From a checkpoint of a small transformer trained on Wikipedia: vocabulary 32000.
MLP neurons of a small language model. Each row is named by its layer, matrix (up: input weights; down: output weights) and neuron, and shows model dimensions 48-239. Each number is 128 + 24 x the weight over its row's rms, rounded and kept within 0 to 255. Numbers have three digits each.
Before each neuron's rows, "raises" lists the tokens whose logits its output raises most directly, leaving later layers aside.

raises: " to", " into", " towards", "rate", " terminus"
L12.up893:137118098118137131111122148140124141138104132166121151112096098127165148116129172129097078148147115144119150122160133133128071109098144113143154135099124095120133168132126120117176127147126152109110121094098139139123091142136128158101160162134147156139136158166111109127094170134124141116072132140114117164154109097162147130132124139162092118094132147091152143136170159121163117083154165151121083111134117158118119122120153149136109106131095120167118126142153128142137093108138168142158116131152123132147124091108121098130086125144130182098124126119102128129145152171110096113
L12.down893:117121113127101102171135155111145134151105099139121140154132115141166117128116129122140137143135144129128150110108137132171115136178132114111141124086169123103083087135096105127122101122079129113147112129124126121159181163097100083066107118102103145097131090119141129134157148142120138118139059128186103129121154138109155142132145127159095140128129122117114096157168118161136142130128078132117118129140122142177190148172087156145137095160105114168099104116130112123116169113118147146108134152117129139106137099105128107133135124118101114125126136120149131127107112175079119115

raises: "\n", " They", " Later", " Their", " About"
L4.up462:131128132107055112130187115142109096143106150166167100125164142170108101127168136146102115166125117105107156143086164090080134129120140130135159159128136174127167153119100131118119092151145128137160104127122117165108109128116128115127116115162128061128119155114122103150156071164105199130126142167130147128132114142158123098133152132105151101123128116101140156077098154122126149121144142136126149116155138133137125117133134101105153119141157137114120147133111103118119120097128176113155137131173167141128120121120140132090126119134096116128118097119124118141106143132129135123
L4.down462:134129140120160142151119144135097103153090136165141133157147134140068127125159165129143132096150124114153115115095132144140096093130112148155115106130081069126119119119117095098166100161140133135092124138126157185102143105126153091129132123143131120130158155109134117096149130116100110150166166163155131156115115146121148124128186116123153109087122160196082109125110120124123105099166140126135138162130119138125139145150114151127141119108109101120131115138108098095198133151142120112148130078170119128075128171154144129119138115103127105099129164099139129104116116121156130142

raises: " survive", " include", " have", " resemble", " become"
L12.up678:117126147140138092122133174119137115126168100117146107109126146160114051103126111139114164153119110109114115138133136112130098093108141131103129172170112145127122134153167125109132122142127125105122147142141123170113152115128147140145110112126139126155142171144137133124144111142115151102095140151115148185135123139157133118111180169171091119108114156141116162104145171138131114172123110107129130121132119099088124159097130117113080113192138139114108092112122113112116096108132142169152126107125121122108108066102136111130143106118080140083126105131113132070091138125114162071
L12.down678:149104105122139178124110135115148136132156151106123142125125133113089128160099145068173131116140153185151134163121140134132104139129061141100125120122146138165103123131063152086087061116142096129163142114087087127141124096106116133124146098124139112094148132110129112100131071079140108136117178128158129123090118142140162114097111137108153204149106154151148071117153113150124094103139152153127105130140088118109113128115127143162147126116150127136090180145091120111170158124145130105079147136123138126119121155136115126127107103130103125136123108118133140163120126120106152133

raises: "-17", "-16", "-6", "-21", "-7"
L16.up480:131129117121098134089120143113109081139156138160144138137122137133105082088094176114150117151178112136094118145171154124084109148163106174155123180156144137138139162130095179133168078114118156097124099148093136140155112148164184131135161123152129114118108139141149091162169133154115141143116156158101144153108113130111094136147134114129080044130146125114122117134115141127124113080134152135148163121129148147078156144107097097154144113117114149127145121143113135115154140147104144119157135115160128132143115133101103158120105132140085139165133136124099151132126185152140106095
L16.down480:127145130118123130140185102134146130109109120100120126089105113124081140120129111138160103150138150122100106154114136114158116110139116125103089126140142094126160114123106147141154108173183137092126154157123083144167124079119151144094138097151107116083154125162095122125170083150162112115077141123170108131125149098133137123135102145136092119133122150099128137130144075079159138154152141144086158184121151147159148107129123162154169142103095119119097062148135133126132144161098128147136140138116128092115118135117123092098146097141146125140154128077177150142090123118149136137

raises: "ub", "ud", "ural", "ister", "ile"
L16.up950:084085122106101158139101146097116168185155159146134109143125151158135136134099125167121144149129136144121120105143144102099136123133137171106104099083111175118157133163156110128110128148100111145102141166170135169137126142147124143142104175132165095163138138114133141117102124155121094132103153145113143099110144090133160077123152096142102145097127151134127114135169123144144126151126093099133115152139088129144124123143101120096121142096145147121151152155107111127130159156125132100155103137141165150106102144150112103146125094126113110114133097159080095115098163170154093120
L16.down950:142130102161079120139152127102117132122126153135102128157134127155131126122118131149148138126150154137142133133082114114145123105141148141167113129118122148103118163072130167123102110129133078141152135134178117152096136122128080120141100138178124074181100107135145132119110092166135100145120159087164137144154109113101106110143134119127087200106154157122110091191143110144147132163144129090152143103161105138101128120147129109106151130093096127119149181143123115133098162109146158127151141105131152116117125151155130116089139104139064105135137102127095136163167144118159126142

raises: "th", "tle", "tri", "ties", "ter"
L14.up457:128140160082143126133121127119131168120137138158153131135120125193073143087132119129148106131110123100152116112093126139090134172153136107083142098124124130152159121160159115142142130110164135147128101097120146105116140131136134127156090109148135126153140141162144120146115135153110135047091146166106159122128125178100176114116149105112075116137156171075134139128152125150068156123118138106139158071122149134097132124128160126146115112088104131121159131097147093115122170115151145120160117142110133112146128085093148117107144097117102127153157154139089159109116151127144117117
L14.down457:153176138148142099133158139150170117141144154151159113148115124116150088145135133087076141164123115133075143152104106074126158120170109154136145124146140140125125120175125119137088090142085118141132121102139124170138149079120158145140170118155132157109106148137096120118100102121118127152140128134120110128149183159137138170131126127125084116118130160127110105085140126125120119132149134100100163170146120142128150153142127099115141139145086088124110123105116146114135121159165123120123151114061086105134143082127139158163146137159114162133100144155122177158102154132128086110

raises: "door", "ative", "The", "air", "able"
L14.up263:117117114146136151157117147103144107131158113091167163153122122135111119119142146103134158160100138134114115151125102101111114127070117186104140142077155133126124130123131122144196151137118095152163163119146137119149112117123145155149088101087135093139182135154126154147101137160113125124091124114123109129171123146114108142146129105154085118124115119139132118140174179145116106143132106099150136125134158139109144142128115128141131102121124116118156183133127134107137134135150067162148143118140126159135112116096137157141130132108119130127130166155089131196088113112153124127
L14.down263:099159144120101064077128116146094118174104138133091116134107138149162155155130115107120139135145141127116160127125105133116111125156084083102122119127158156146139167141120143108091107153139161146119102126098131156142118105117144110108135155137124132121080131117119106093149152098105121110155113181095088120137120126147097151179123159127193119098121176116115174090092112093149104138131182134122140124095124083138127154146108133136059105124158126146097122140125112130132128136134191104143134150135125105112147138163146114133108165160167122089131092125100150107157114149132160152

raises: "\n", ";", "]", "hood", "only"
L6.up192:144106121181113133115177142116086116132109172139121123096140139180139119154168130149086095159103149117121151112077132152119118134117158141079132150064148131146158153093104135135117099078128110145120111152088131162094137149104159117141125120138143150141109163124116112150154104129092158119127152214120127121142089106143173088101137087127104111144137111130129123125139129132122184080162142129089142122153096117124127132113128156113131107146164183105098111145109118117118122144150133145131097127124164142132116138136121128126092108157087128125155155129126125133132138158119107167
L6.down192:084135112137169116170162153138132101147111120131105147148134131138161110158115155113100166098140083114126138083122121145137106103194138135156129105186098104115116143131149128138146098134143127125132117146130149132127153117149122116084146134132118150134169152151155128145139143120131076112192157155145134136161109122116126120181119126134118115066132142146088126078115138107164120094132131169138118109114150180129128149143130089166120108169140106094091132125135112106135108121164169106103122115135103115147120121080110126138138128105122139113107119122115131106119102156185091139